{"n_layer": 14, "d_model": 192, "n_head": 2, "n_kv_head": 2, "head_dim": 96, "d_mlp": 960, "vocab_size": 4096, "activation": "gelu", "norm": "layernorm", "norm_place": "pre", "norm_eps": 1e-06, "positions": "learned", "qk_norm": false, "attn_scale": 0.102, "bias": "none", "tie_embeddings": true, "parallel_block": false, "init": "normal", "init_std_qkv": 0.0361, "init_std_o": 0.0068, "init_std_up": 0.0361, "init_std_down": 0.0068, "optimizer": "muon", "lr": 0.00715, "lr_mult_o": 2.0, "beta1": 0.93, "lr_head": 0.00624, "warmup_steps": 200, "schedule": "cos", "final_lr_fraction": 0.03, "batch_tokens": 32768, "seq_len": 1024, "doc_mask": false, "train_tokens": 307300000, "steps": 9379, "dataset": "wikipedia_en"}
MLP neurons of a small language model. Each row is named by its layer, matrix (up: input weights) and neuron, and shows model dimensions 0-191. Each number is 500 + 40 x the weight over its row's rms, rounded and kept within 0 to 999. Numbers have three digits each.
After each neuron's rows, "fires in" lists the words (lower case) most often at its 100 highest values on Wikipedia text that the model never trained on.

L8.up734:560507506540403532554495562441516514531501472485501512469430468457484547457488492520507476431534456568449469488499463463477477564560459580549524535498482537428540398487446459542489532477530439450554558438452452526439487467556532496494444544515529469477470504426498472500599496501519488547506492570480486448500541504557554518483534478483551513526485528561515437533537523465466535444541492607447508523523518445499481483480510584542439476526459524526504492491498529527469501491538426512532448542537488439477573571484448509463441533507550454470513475476429470524486567516496513478
fires in: "in"

L2.up594:481532557464449548423511475480485441507505586568531449469520532527534452479565529486467460539556488527520452520452519510464526496463509535482519522544503492538548479553508484497515451561488472539539554530483526512499472466460472500525416514469517448506486458517501488462518522483511501488612480480535499545531563529492523485472426567529532440451475462558503494468557476531490506600510520535496491479459474556526456517435485495524527498473528487544506522500523565489517616503459481477473501510350523397500467482422552498511488428395461517524546451484459399495512441505534491542
fires in: "with"

L2.up666:492606577516517465478470519450508439492474466470485507502565491490494506523522471536519495550541490513456519479542499502478532545487525490485513530471488533463456536599483475556516498526541556590474561518557518460490426460463489502487425545423456512503574539477421492453454455464499481469512495538507519546525547488427507478463495550506494512472440531551510501477542485475444500480558427532492557527469527467502516481444577498528493472505525456536484508477497569540486564554403486468473464517445460549476415425536559467456429497561414476478575585507541454476546459435509495533
fires in: "died", "with", "due", "down"

L6.up441:550496565473484480479484464536527501449444485534518368448461434520446544502490646514507459524462529496511442510500548474440535533490556500443458550547503529488553463515515498494423437525402532548541473523543522474471491491523490472494501505479503538454464536508502528544556458533431506472525514448510552486438492487479489495455476526544546528441486495501546420456506518515495599461528443472445448490501533486514550446457541523424549535576505428495497548536453533525503535529459507534506523489440525538498539474496546528503476579440481468531500537500484430573466485514577512548
fires in: "featured", "with", "composer", "especially", "playing", "features"

L2.up421:539554577546498449589551420537503472527506548432460510504524470486514535516501509500527485516533504452520540453456539518506509502517487452499456559561583440468373534530497474487562448471565485453461541505505501415518491464461442470532503527536518511514467456549525523587471554548474487474517524514557443510480469487525491501462459449520512507529504497518480472563512522546506526528510546531473506442492457525458470507474483527460427516542475466517495518365515482471509486486465512372510479456451476584456557610517522486523470513442506508555529468571537490486486490501539411503
fires in: "but", "so", "though", "software", "soon"

L3.up546:512460527474523537497474531490531476502454549511536468586477412488619577454476509578490529439504516595551622495486458483482563527448471524510544430473486394550556514486496504554460517502480503455515487405447464524484476484564526463456550525503471456543520520511489525500519494522488496482517462509488504535486479465491509449470512530501529457599581454537496501520423482464486516491538443449527568471499529469562475550460484553471468455488536510576528492479473499501515459499461359489462477508507515516494567505492450552515448491521465477450531481534487488468480465526460574506
fires in: "de", "in", "la", "may", "we", "et"

L2.up480:479486486452507516464491500480516474494448530481514548568460518516463470537532479501431478496500472457510528528516492590545499453525509426535563542560466461421510561464459514544464487553563460427517440491517530476494538506453438550569436553558528530448524549544559479529514533438532554517503490540501444446487540493592525488517405488468436467495518480567528550432488511482567464501453468485479430478467483599585468467453517460572568487437552487536435525424508541450485450514482525460451485500559483521483500514461474577510524481459493473511516483507500439573519512513527494487
fires in: "former", "national", "own", "based", "currently", "australian"

L4.up873:558571445490555509406528469493530482568450460476530481520527491491489491505484517441524493502452524498509545571513521487558598518543493475569468467484440450386599464570511494472445504521514526467475582508536539504522604507532538488549497541473483465475509512495526512526487414491453426557546469483498512494484542483541465488485462506539460523519546514491540561469447541505484543527537481469436510455544478568406503478493490502523506550530408435529558478538465519536550434540468572471549431441452479463505484536449522536480525473449477433501443460504497502462555507513488512522
fires in: "including", "from", "like", "include", "with", "such"

L2.up958:564507464522497534444544497503524449500509416494559524466464464452454511545474449503443557560534484520498506542468482459465483560502548456460460565437533458472521535470545464530497468474541520538455550565513497429568464487540479494494553489487484570447534460437509563538505432466512480510567527512451500525547544462511475453553447487612501495591466520517439507500452573419495498434467526491499498463500427598533506532531484529603491460506544569485504484466517510505480381469538476546477483556506455481464465534542486493421483472502484463498512553500499500492479558544513513469
fires in: "as", "aspect", "train", "initial", "station"

L2.up909:473551554439500505541390481490541468486475463482497455406486587519523530486520478466525502475557575465564444474531483514548518487475476457479456559438507476485486557511439495512514462455482441512473461556493536546473507474569526514492546500529509483482428528444600446489520543510529472508543484497450474450504595477553485430476509574528586536464453539464442461537484492530480536496586556494457447477435524505501531474469494487454560513509494459448596539524563595462547469542455524527463508476495463520533484456468523416480487481522474538545574491510551490534476487514482468493
fires in: "made", "group", "result", "career", "degree", "relief"

L3.up719:503516524481583532485513587507485507593466502516535518463477521434465501470568515516504543519503520446491497537507525530397466573447447496487510509533457452512498529569556449447499521511481447527531478503430563513467465532444466515452542512532430436418528524556521530480500510470508528507520543567517535553459430573423532490479522560548491489526518533452505534509474468412520499524573526407549483475462467564531480488471525468412488447462465507530547498498429486519556494489523523465452500489468520507495520435498448473458493514543564485482530560367530517463516515560489528459
fires in: "this", "each"

L2.up617:521529502545528462562568438517494466496515452541524490488486429519470516491497568507565507521516427430473507511433512530507430438465461430536534500508513504428522485434497455521497533559549473552566513463505424519499513563514529515512560496477516473521479551504548541420469491505475521531494478520582474423486507427477405562390503576514554505495575476462557456568465524442573486511544480529504518559525479495461447513522469490496516493500481474485476504506516531490422573473550489442559544433395543489514545439515540514509456523513455469515459477526548483477502462562501498458
fires in: "place", "point", "because", "end", "scientific"

L2.up716:548479427516436554503521530462509536523530498420467571486480527520543405482417500438507484501460506484600575541542512551510459553503497502516509522470547472497494474546480509476539410411444483495532539495461503441506480524478448447522525554494451491429465514480526569432482480534416515495499498475546469541449480477569464477490503549521543528483516528570453504503540465487490519496513518524503439520490601524562461543532512494439503560472502506476479465508515476532418517496483578444555532553438449476517528475454530468510503480538582561496562506507488505451415537528593537524
fires in: "can", "liquidity", "impact", "contact"

L2.up33:578578494506507601499509470466548467540534496452480513508539482420480474493503509396437488487477426534561466520462490469509579585496408507499547508439425453485518501564446549491488496577463545495479468505485496570502516526506471503515478534541490502571574541505510480454523502499495556507424455496483478515506521471520470507404497501453462468458532535578439478456562539542538560495564511478503515534467495542489452545468533497536573551509424486531566561543490540429469541499502423487473513448472499537451478499506458468493424534497509462435540568484505453530508488481528468516
fires in: "such", "including", "tour", "recorded", "promotion", "track"

L3.up561:545444429563517504466514514455509527514540508508462549507554497384442491518564567478443527508567483491484487509511438554511441553443473473461529512486579503482460526492419534424491495513524471495504484504500468524473432467512519500521547469515566571500499433541549425491481487471513490544495469450451520571477494543482512467508509519530458523538540484491479544490418534516476594548474473544497439491525443511492505534452449518541622413471597563510430526547488458463510520494535539514546436479545529529485560503499506497485423498471440447552506493479570554464482469522465472529
fires in: "intelligence", "out", "starts", "start", "begins", "off"

L2.up97:530485504534513579555529520513549512500507525489538484523502567466588478503455540652537406489540466437521519499498464531461457506428491516563501468524476540453566472493481476416519435576445450506526458512539526398493553510508492532475471455453495472500469566492495458526586423556511479538499502556467501554540504504541481469549476501516486508460501465469456508528409561434517504532427504514447533466514516515485464541608486464486480473489435488487490450496487540489507480516490453500502563479494561462531582439537473525482466526460532450421461513538518454499541517506514541504
fires in: "league", "government", "university", "british"

L3.up628:550451495428549479465579481495544500490502510513420553547555403438418476401528534543568540531534472493541523505457552484457478516446461485489560512483457442550517513477474522502453485522551480531549468506500497517513517534500509543554494437505514573422539509468519469477593500534487492545530548504508493445445469445536516421458529470514522522497523550534532517532422515468523483509439495494528424521435490511486422500472469397491478576533502586435514483460456507472593511472515439486498478582558485478498459553474540488496497476514502488453483524578527522467522474546535470516
fires in: "it", "such", "there", "item", "simply", "what"

L4.up320:435440544617498440518462497479573559505480564409500517475533503439493518490457513469508482497450506561437549505501517486484513547511500517491568445506466560465553485496503542506443415470583556549505483503484489472478503490478556423490470477510498471440502489581487474548481562512477550490501497459575438519474503498477527530465437547470496572466478555535483501439457493544491518411575537510504462527430485508556469530486509490595489541466515569469480508433539496464466435530488456456517545445503484515544497446513479451568519509523565532437456503436584470516497492473491489553
fires in: "august", "may", "march", "july", "loss", "january"

L3.up307:440594559537420552464529507531542545513512467492493511374559507534523517477477478467497466504522532469487497497469488466469497541439506559531500573542501574527454485559565442521542504527417479442487427484489493549477527499532505540491434479509467513517575572418507468485535518514487426475487546547494490502553448446486524491594470508489465594488555526537490496472471453498540476489549528404419462527492449469525500525534473453541490543521512562443558486498405486549485508545552551484502467474452463455505481499500558517485522539470499447449465488482459465509575493555523470518
fires in: "by", "series", "induced"

L2.up503:572541487396437538493515471500500478500512479466435555502557464489546551487493508566508507559553468510533499477504478450495497542459439471503561531515427459424470481548491494601570490541453501449452495598448479457494468472464535517465519570555486468516537517504505465562534517464434487548501508536573495516477494462512520499420501493519475561486501490469492498478453484487475491458513510524517466436587471516529494429543508513506423430522486446538466535555455619477513446481534580518591503502517557559454491474506535557493496505511479482440391492470533486508530471562490513512
fires in: "league", "school", "university", "association", "center"

L6.up477:551480513544385465514552469532579494494537507545525470555484440488488506506527496569479493433522468501474471523458437516506441516478470504489486470504483549540498482511479517533498515544533480483546492411534481538474527479539485506577474553416530488444481512504498558478489504471502546443592598503565588578522482560430504520521514504480455492508462441467557488499548491538469427461508559482544483490456510496491538487483562430486514502594518515500476493518451430533509522454565422489442471471471508527522468476521497517493530530495491518444526560470479506446500513382604404486
fires in: "who", "to", "that", "continue", "with"

L2.up881:528481484582496447481540508454550487501521527492511531475501546446547516494507551516503536506465543531521492478485546454551489460482505529463568510532520505488468501583428497468476437501529470538519491531506457509603374415462507520512514459494550484436490562557592512435482505478426504563495577455515477473497535495395514508487496424527494593510508503479483435545513489437527571542549486471560540556491489503531418470515464428495510476439479428527508442457462504573447512470499471504482418498490506509411480491540519542489482486517488543474540530471472455553518498479579456491
fires in: "known", "built", "written", "designed", "made"

L2.up854:506467491517462533445504443474574416471546504536461588439471605530502493466442460543484469501548490487557456517529471524525492496506533461498489503516495434395535508487428499493524478520487469468490556462510546512474494534546511492480578512524473534559546504523446519525454517573403456561420510506464501493493553505566464472495465503499532528541442554554549486562573530473482569492443498513495482523495496495482516496476438538529497564522529426444510588454410503529460427531502422460526462505491419525535421471446462517497488521533545534538512438523500461483558489529532488532
fires in: "first", "so", "known", "published", "software", "soon"

L2.up869:494527535528503486468493562461431581496499495484420500441500508609505477489574490510483467546487473462510484499478524491467573524406529538506486477441517468476514564542504563446472429521477512535472449478474489479492480551572485522472508510513493505478479485504528542542490456491560452517428505488525511473459475534470483526550477548523559473523447518535526483530518508566506536495458457436584462540515490510529526549538479493476505578469593554513446607454460446524528455479559474529485569451516544498428505471448452484503412423495586424511528467537467466503525431480558446551
fires in: "most", "more", "both", "known", "least"

L3.up878:508468502497519479526548544530531491520491515509498515511512495444460407413521573534514478498551405516526541445481490509492460534447434554511504524526438460551486481541498489493502421533481517472556448487464516470489476463463500493577496492497517475497503487462525529425544566531514576584562538554541488525491476533453446457486424511463546532586473458479547561568520459467560477468465434445549503501410449509516482522439447464441504530481560528523484510475492509557465483442579449457477493473455550504525519512542475491437499516614544491472463485509505532507466460536606543510
fires in: "that", "this", "same", "such", "whether"

L2.up321:454508450588499493508537519455504496484523455456491524458475578463497441539516493447509526458565467533493487483512501489545464492506483535401527501501503498452529437467497509472528479511516429499619467464430396523483428456454498476476538499492473504529561521518466490537512489512497504588524466488497459489565562510436468532545481494500459519498509527544479510493439508399463560543495480441469516514459494445495474458483470555563609515404545525538488534527509586483530507451510500544489460432548535475435515531519575540467565505522505405490483477472550435549545497515507574492
fires in: "out", "up", "intelligence", "executive", "upper"

L10.up595:518504497495525504429512532436462520459543475447553522466485525462516614485531445502486521475585503445543566527504546431435457494556524445519496528482459418533508489530469504511491554467590445491582468549513504468461512488540482415517486548497455482489489538530517513506480513526543520496485461532512424525570470530509468520556472523481426472499571495525513590528452517491431573450523494531504492490460501490443479581535502468534497492572470530498529478531485481486498500451513412500508524501473523561487457544537466508458487457454482447474470477565612537436525513452594413468
fires in: "in", "at", "until", "from", "during", "2000"

L6.up896:502489583479477507491446549496447546516519485452448506453543447443501503484566547477482464530442500550465581518479538441485474553489502483504536528392419514540506548536468507530547497530499548466483474464484597506526444482517507457483505541510548524479468489486535527445540529441475484521499455534476505558500539544440462487435428443521497564565509497444520419487500491536519483507515463490574507487487533524452486541465547574536525552575549456463499578536536347477464507499524530499415465470530455508489439464571459503484472486470524490485523510538514539517465530568569458486
fires in: "although", "one", "because", "while", "to", "which"

L4.up430:502535559486511555471454422473478453543485487527498481465569537449511483443441557455514479436465488553507520497470563427451603498494527514519471515502477499423412479585550467526504460519437539521489513479572561493452471454460566561492421544476557457485513474474504448470545543527532494431524442526440496530491537563502493517490452512516590506511491519550491507504479455477512489501488502536482575531480511447574483571465505510556474500560511426438551510457468563514507528581511520527531436511433519520512469467520552473517425526527453470453528500508438464450528529571492491541
fires in: "with", "champions", "singles"

L3.up740:497511473513536525539480473485533420549456493530456411486521544466486490465510568531424451495495470578430547573469436525471480529525533481488524549518488383541489494430528624469465500468528529520500469531496477505498489529560500522521550503492536525473491588535485544537584406507466471477497516517514464580559506476505515532478513505469497481532535500514503497539458562521541486473567488487472535463557498515525468492437447457481512550454526527489553404519402498483476501434504448536486530482484480554459474524449510597535527490489430535464500460482452473388505501546440501492
fires in: "a"

L4.up705:576511489525529516542489458453424537500534524439518532555518511510498553519540593515447550456517518519456530533523460555449466465480492537456401491493505498437479476465516584466523501501531445508511520592481435533423483535435482507520471525520583460460508413526522437465524510555580509507507531453503501465471551487488496567470487548541467491542548523478527503593481520485545559453489441592508523476457444434469487503494563419518468498439511496527532519521461497504500530521488447526475514439412522481489510473474474529571455546535428486453493503482535440481580536462462449515
fires in: "of", "during", "in", "third"

L2.up845:503506500545488543507432547469562537541412496489431433445522525518438559568483524484500519549580586451488400508500486480474506444499478460541496448440548547503455505488493522504483498574474498491451571528421426563556560467556483531487471519498493415486495528517565471554472486510556487488584512498413519492566479519518493435481483514540547483475529521618487510488468471529461560510433555436492495545499461469514556474512493503527472467495540466599538489486570457512500531523509481496440535448555472537438489487447470445536502502491468503464454457544516537504503490473459496497
fires in: "second", "1st", "third", "telugu", "astropanax"

L2.up694:526515560506530468491524471501430489548479456484527488552516508476458459506471439431538493559498420497550537521410571509524516487441516493499441483397519452510557554491411476520487498503514477441517477467513521543499467581476511518532530498504453536550472569510503443422520375452517512457468512555475542421523510555469525504460493572478491527516456527524446480555512571550486483576485459492563506553520450555489428431457529477553483449553510501495423485526451547471477525548548499511472512475538580539525490487431540545486506513421485516464498489515580472540508490526523491465
fires in: "also", "even", "often", "together", "match", "sometimes"

L4.up144:496420566494554470537476442483479566532474426463483476561491472499440475517517473438503450557538470553560533494534559489508458493485545418503461493487385527486461471512472533555491435505506485554524504458505521535487492546532468478466574464492528481496518550556505520563528504441510470533479436500524485500455528449524469489479473519482596499518551449541477541561494456549484460522481480599462547496449538483486497507440549452451490569451503418439565482543474516500476499548480548490506534570528423462468431556526526527557488514470550451437523534528530503588439457550528509496
fires in: "he", "gheorghe", "it", "who"

L3.up714:559539518557473505443549457516491512520487524506483505512471522556500546472484501467459487557520516437497463537498487597388491433534523485481498506468465478475452476501499510497514391443517467471490523513566513522495480551542547558529500500478575473459490565499554460519525513511486536465468522489477497514559435391508510503487507580538544512511546543527571466519544507463494597587586485490455437529504469493439567471495497485569436473505480538516515516455475542516510508480433507494546547470459431503528527428482499546542453469399435487476540543498562460447453429470497494438
fires in: "by", "medal", "following"

L2.up413:434522531532512512536454430535507490494488466498546444495592515463502451533498559464531495541471470463453561579481488571463531437535565489466506463454490488420624454600489508550503493470450468480534505489529413511473507475580517460471614521507495549489445516493508539519526479554460449462542489487502450487485552499481497490479467458640528468467460529528489515465457562486484505566546505500495487452476487549440551519481506535516466526506502553499430517465468519573544507468487549458577466441494438506505510538433563498547431481521505545502527478491566495491517494526487484510
fires in: "on"

L2.up605:553536488488438540373495460451495564516477478529487492524520434519497505544532426529450528554564487515487506498454528393548488500494507477499485471522518502537520487489438457466508513419488432524482497525476527509543546411439425502570595500546529472504502486483485510469481476445530490464529465491527476548480487506525502476453505498541528560549485475526533458469487449577486524536482519518553497398537574535525551481540529554489498500558450467516447553518470524572528502457515547522565522481453499528541455500416599463489424464523515515511424590464510461525479460461566515517
fires in: "by"

L2.up117:498570566539562490507491471510541489493515526523520448483506472419507421485508509529563450510485532568479530576479495606484561546462470490453447537421435484573538453526491478500493519454440496521517498490439544492514418517506499469500514508428491516486457457526513506562456483500478492519428478509536515448494482572450413409462451529562476495504553521506458506575506437477539445492546494565540457517506495458478512540524533480442548508502480518560451481541457555523597492435485513478453496482483506525496611503512490490491513488555599467489455471513498414473460527573505532505
fires in: "one", "half", "right", "mid"

L2.up683:502505568530490499531475448439521555477460509548446452480536475483476449580545559505438487538504490557497487503502449523480487517536500460444454432471497526522555422511556532471507512478449470462507465513461478495453445496479514450477480523486468559476561528484491441440529570543483504501576517505418507458557447549514498503495456508534556470485464468540457576441534502430488525501536510439642522559455554494488493488474422514474451474518550453431538549535509445522546525488434454496497513454506558526536556504521498446447494549512616529510485491509561444462494574461501517538
fires in: "during", "while", "among", "after", "american"

L3.up272:454563415504595536522464485542574494478499470467578550514519466411553536488425496530513570565535523518512498512541535437512531429502518493506491471579453539528461441541491429459502449492515470523463456488383489550434541539575528487545481538540468511492504434502495493473552388505590538495493519532529463532530456482418469477500509527419507556461457531499548540535454434522474489560541509551459465516483517553511492535485487513499530476484497466463586499471530597516495516492505564498513502537463506495525522423494510509456450513497493549473502410523466485513521482496502469505
fires in: "season", "round", "esp", "series", "february"

L2.up318:518438517561580486457426573404521512508491526455555506474522516464494513511460542510545524527495487485529464495496522458556552552459537548470492509501446477476589519537534546446580518516512494471542500474531512479471405553490461522509485543525472531488482525497501454494517442553449475454499492453528538425440499544497527493478529457535496471538417555558463520503520503438488584497405541518492417489527451510489450487488514407464479517466447519516496554471479481445529503370513470534464588557486480546522481533521593513556518467517483505492529513442434484511543470543566478469
fires in: "been", "be", "sometimes"

L6.up715:523443557546572507461503514539580594460455500500518423516489545481489479557518554525517445425542526528547463451520436454439452460507521492496472503539479503509513504468510482563570422550406504469479494524497544508499507514508524549500481523520462498517496573486542453487507595471488493499419515548488546472479528501472523478528424543581470501474543457507526551502397491558508581418483471518485470454525527555499468492575580450464534494559525530446515490549500471509479503467466476479502510555462477408454494489531470483505528568401480479485498481531505487462462550494472435574
fires in: "s", "and", "his", "or", "being"

L3.up0:441518493562556450465489510513508532485501521587421437495530475484451407513524492572476554483509477511488542523473487444527444520468406444556472556491498520506434479468469458515457471477528466444481522476462505469433539516510514519585532479522469398455445590478506489499533500489450518522503572492514438480496479517431517494446567444485533485457573555507521475512549451532501436535560436494535464501473581462549498520478559549464526529529530498510518487515520549541457549553478426522583531607510545535542575483540480498483498487480469477507504540570481516494513503462451475552
fires in: "that", "called", "his"

L3.up406:582432479518501565437504454481533555490582445473508548463497577553553495564503499532498508476512530543494536525442460458577520465438520477472480541446451510523517508415470518525540476526589483514429463473517547514540457536519515510461466535472520523585507520488495479544444461513426481572463495442522563516456490542516431515476441426527500564529438497538487535476616539417507501459461509556532488508484512614471520435523500456475466521538460497501473511448497517511544470507504443484478495551507399482456504550507457488498513503564460462437486465476496480515526506528528442470
fires in: "there", "located", "known", "near", "it", "built"

L8.up182:431506517553550554512495492524449540464500422491612465529551520556477513503473510503496524456579513456495470537479517543514507529489566497481504582436476538524513440512540460451534544510479408513497484446507510472538529476532449512494494488518438534503443501508498515480548485505517567450475494543497579447478549520525512519499544494487524489484512495454484492517521476437407480552543450505540460514442558562483488527461571420507431470506504581485405473501530486407475479489484447528484607482461483488470508541478495455526523487435513472469478522388470562502531569475599468539
fires in: "that", "in", "the", "who"

L10.up870:564505436498487530532523402506522529459467424478456476548557508531479494486515477569507529504519449545527459504478464444436468528497503453537554518483588539528533489403464450440472501558532488551480548479488534568522516461505556498500541501507484505487477563626520443486517502526526522393489510591558568535519513536503484598520487530513464503440521468518504513530483542458518474430539488459514512518521484471463445513544616503486425486462431544441519485516474502495489486533550496510503468415428499519430516522469450498537467472473506450476491521548495583467469470460505493550
fires in: "for", "on", "s", "us"

L4.up886:514492516481563461531430439483560431514469406487438500561510467480608576501487513565483512526594487589514535474484480465463489514532459484447461451486470531534516491500515498487471464485531463536489452564559510547474492526474590418527474514483501464423494490503549485534492476501548432482430539552489417534526546455486562553532494551543444579545467550575442556541502514521472533474563496482528485534480529478477440505455512474522537514497609462490576512471468476483501525430464415484501465482465475531539510471528430486488524438497490490492524508484535540491561507506518463468
fires in: "during", "before", "after", "went", "started"

L2.up389:479438487470511524510455527486558506486417471443489512538459581512457492465457511540541494522481529465522484522578507496502574581528464453508512509515473452504479454514432533450483466494458522528487473487522545485489462489472460605469576410538468516464431438478498460547534530538603473514542494515545443504478516492590446417512451474505523466518481519535518521549476451527546543464475562423539475548511585511500416551488548454520579463464539480460553521447524539519430458545608457511482495483523478460476471528504472521520479474474506492538457504547472493543498469487565519576
fires in: "n", "manager", "former", "own", "currently", "assistant"

L4.up763:465475474442476502501465539522512539571499468452544481500533534465519448487487446500512499466499534476480470544490572504514505552544447473572543488515516468451477509526548515514471444556434550465408511499451419492412428420572472538503572507564512536406476455515506499495505503491451463466450564419468517538435455464554559481538473451494534499522512462601443469557540495511495512596596491464532503504492493415504544495491501437506477507558534542490478531561481550391518537490453498553474468530532544513471515517516448450516504468436526487448493552510508518477509477514504476533
fires in: "it", "she", "one", "he", "two", "as"

L3.up890:459486526511537449518507545550505512517424506618517473512486527493393475495534490518413530485562523488497525520548451517466428474506516454539521524514541549471459475553460450479508495525474450490451491459511559573495458466518452575528543455532464498465514567560479520508497500456407551500470554502465552493453485510541557492487546564573504377510544512507511489553445481474481471418549518508431599491489527530552481465511542505558484525457498525465494416482521536446474546515479522523404537439497488567473499513521520535468521430451505454519443466522505542489527486463509489553
fires in: "an", "analysis", "swedish"

L2.up751:570554582523491466493510447514542599499459470461555508450523481492534534480446489495439572486544530442510443544513505503470567447514495477505464419561518541459485490507454486498458442464530500511523467440494515425478455449507533499494577458541472529444485454527481508565525449488537460558467451478544397427490599510481507535568514485575562472463473450426503521520535498487469514553508517523538562490475541466434447599580523488501476528478574521485539555492529515439510481529468494478525523564519463503436502498521539496516448459496526473497487450540485491509453432572484521525
fires in: "career", "received", "went", "served", "degree"

L10.up768:457507525485552432524447507552427518525445477551432577500459482460475462462563512537535500464481491501518497502488510511464542533482458497532467427469549462469469521542456522489482498524481473468495558482525564507477491470513481510621578462502490478494567437563469498415552506402554491523507541445536520603486520462457539445506521546453511516482459509482580509419451445488459485529489465459456478518515527508590431463564483487466517517513538524493556594540543411441503508532455487522523502554437509519489530444498455509525538454499515572492519493511539476444474512503508593514
fires in: "his", "the", "to"

L3.up258:488475557582597474545536531421517560473513442485485528462502472427572496475581446437452481415459540541501512533533444477553529533484527444535502524529448502504499502480486474477521525525424574494454521510500415497475479493512478489542523459502428500483530559562574532543510430463423481513514473522486465493474524574490460595460479447496504530511471560523483469572486452494494426546530452427509568500498543429504460531474469452527502596525498540480513478472478505500560506505466494433480474504460485503492532482540528506480527512498597589472525478472571477431488501512513537476
fires in: "an", "one"

L3.up914:500584512516457493466528510460560489565486522511453498527552524552494554538483577528465491552472553543400473559495458549546527436471474507464544479491495504471482463444501513452508490460502497444494520517470448573493528511515498508493544508492549527517498471527458475505530471410500552468577489511471466529506480483526458503481519499537551583521563488541490455574534437538441504496528434496455515429467513448499543573574476480557573457542549467549505524484438509543486431485494513417536450448516429489477501435498542516551515473507406486511507532578458462507549511397440522433
fires in: "by", "as", "first", "a"

L3.up386:471466467598464496543509579477601519512521441477603487491528591447449456454480531459522479439521546527544497537530472488495488522468411518524509557498549492450439461537576545575531495523418543526519540521488490416479519457552544461523554524502465482490448506509520441471467481543521467479490453473421467525533491557533481541491468446517525492465507488475526496491471386494491541513571460489543485533535488462530478534503517524456416427526542529499489496515454510497547471522439491449420473492527471517441500456549559573471486544464519496510518462558518507529440451458535541529
fires in: "third", "second", "first", "two", "fifth", "fourth"

L6.up57:459417475523475541461511440487451501503509530451547495489521407505476547493451453453488472522482500549482575517459484454524481572420454494518484603554485488520495539544535494521512430500495440558493522466570537542444466517560487537517469523544491520445500512515529488526529561484586498490487491528490479499478495552485528507493486549492513558513464514533524448487438441438561438411495490414524491528479499530495597622502496432436534561536484486492582500556448588479500474511506522432564493504461465497554452558532526497525513519486487507469521456415434481516530504469533465478
fires in: "that", "which", "to", "of"

L3.up111:525430486538579523545452502493572511502490517491549535559509519461458440490549500502498484493567559501511504451462425486458492497543442468493560462453482485496500511394532527586426418560485488491512493474423473513502501448501495494533462526509508415507545471486614485426569431452529538503504498477490513549519506490506530476523540452452557498552504472537569588515475593486512514574501473568508457560573483432506470473496442517448533546465486502487522490448463604463478462516520427502467469500539529494510450527467460456488523456486506514463499508479525507450469523533552521573
fires in: "it", "she", "there"

L3.up353:415460493484447538466505501510515525537484471512485435437482434517505475534535542532506509492483495465510594486524540495461520446528527460509527494448498514462410488524509547453550444463497427496565490569484576523438559525466520550480538533557483439436471491453549498475540470481530504528493536518527468494517493453514415450518481441537446527521567530495536499460537503557477540580500503495487504483552523472502394504553539462494543517502515521458604524503493471494552562589570458451556456505473446552456520488403513531522434441443506543503487519489578433494524554482556480511
fires in: "the"

L2.up126:455427460528547504485572470464569469516504474574468457509477479493526448459532444521529458540531527571490488453497456544549551539433477480513510467511479544507566552563466499580421518486501587514517474488476534503416444440482504495472431487525486436393470466529509530530468500529443482498500481494553452534530494485457494494517500480528471617445516507460510493482450471455492486521480614476508479535545540495469475480566413450481433525497524487453531500467556472552462509499502516528490572504557483508511553490547429509572533524557476585513418522501503475506478478559564516491
fires in: "august", "january", "july", "april", "may", "on"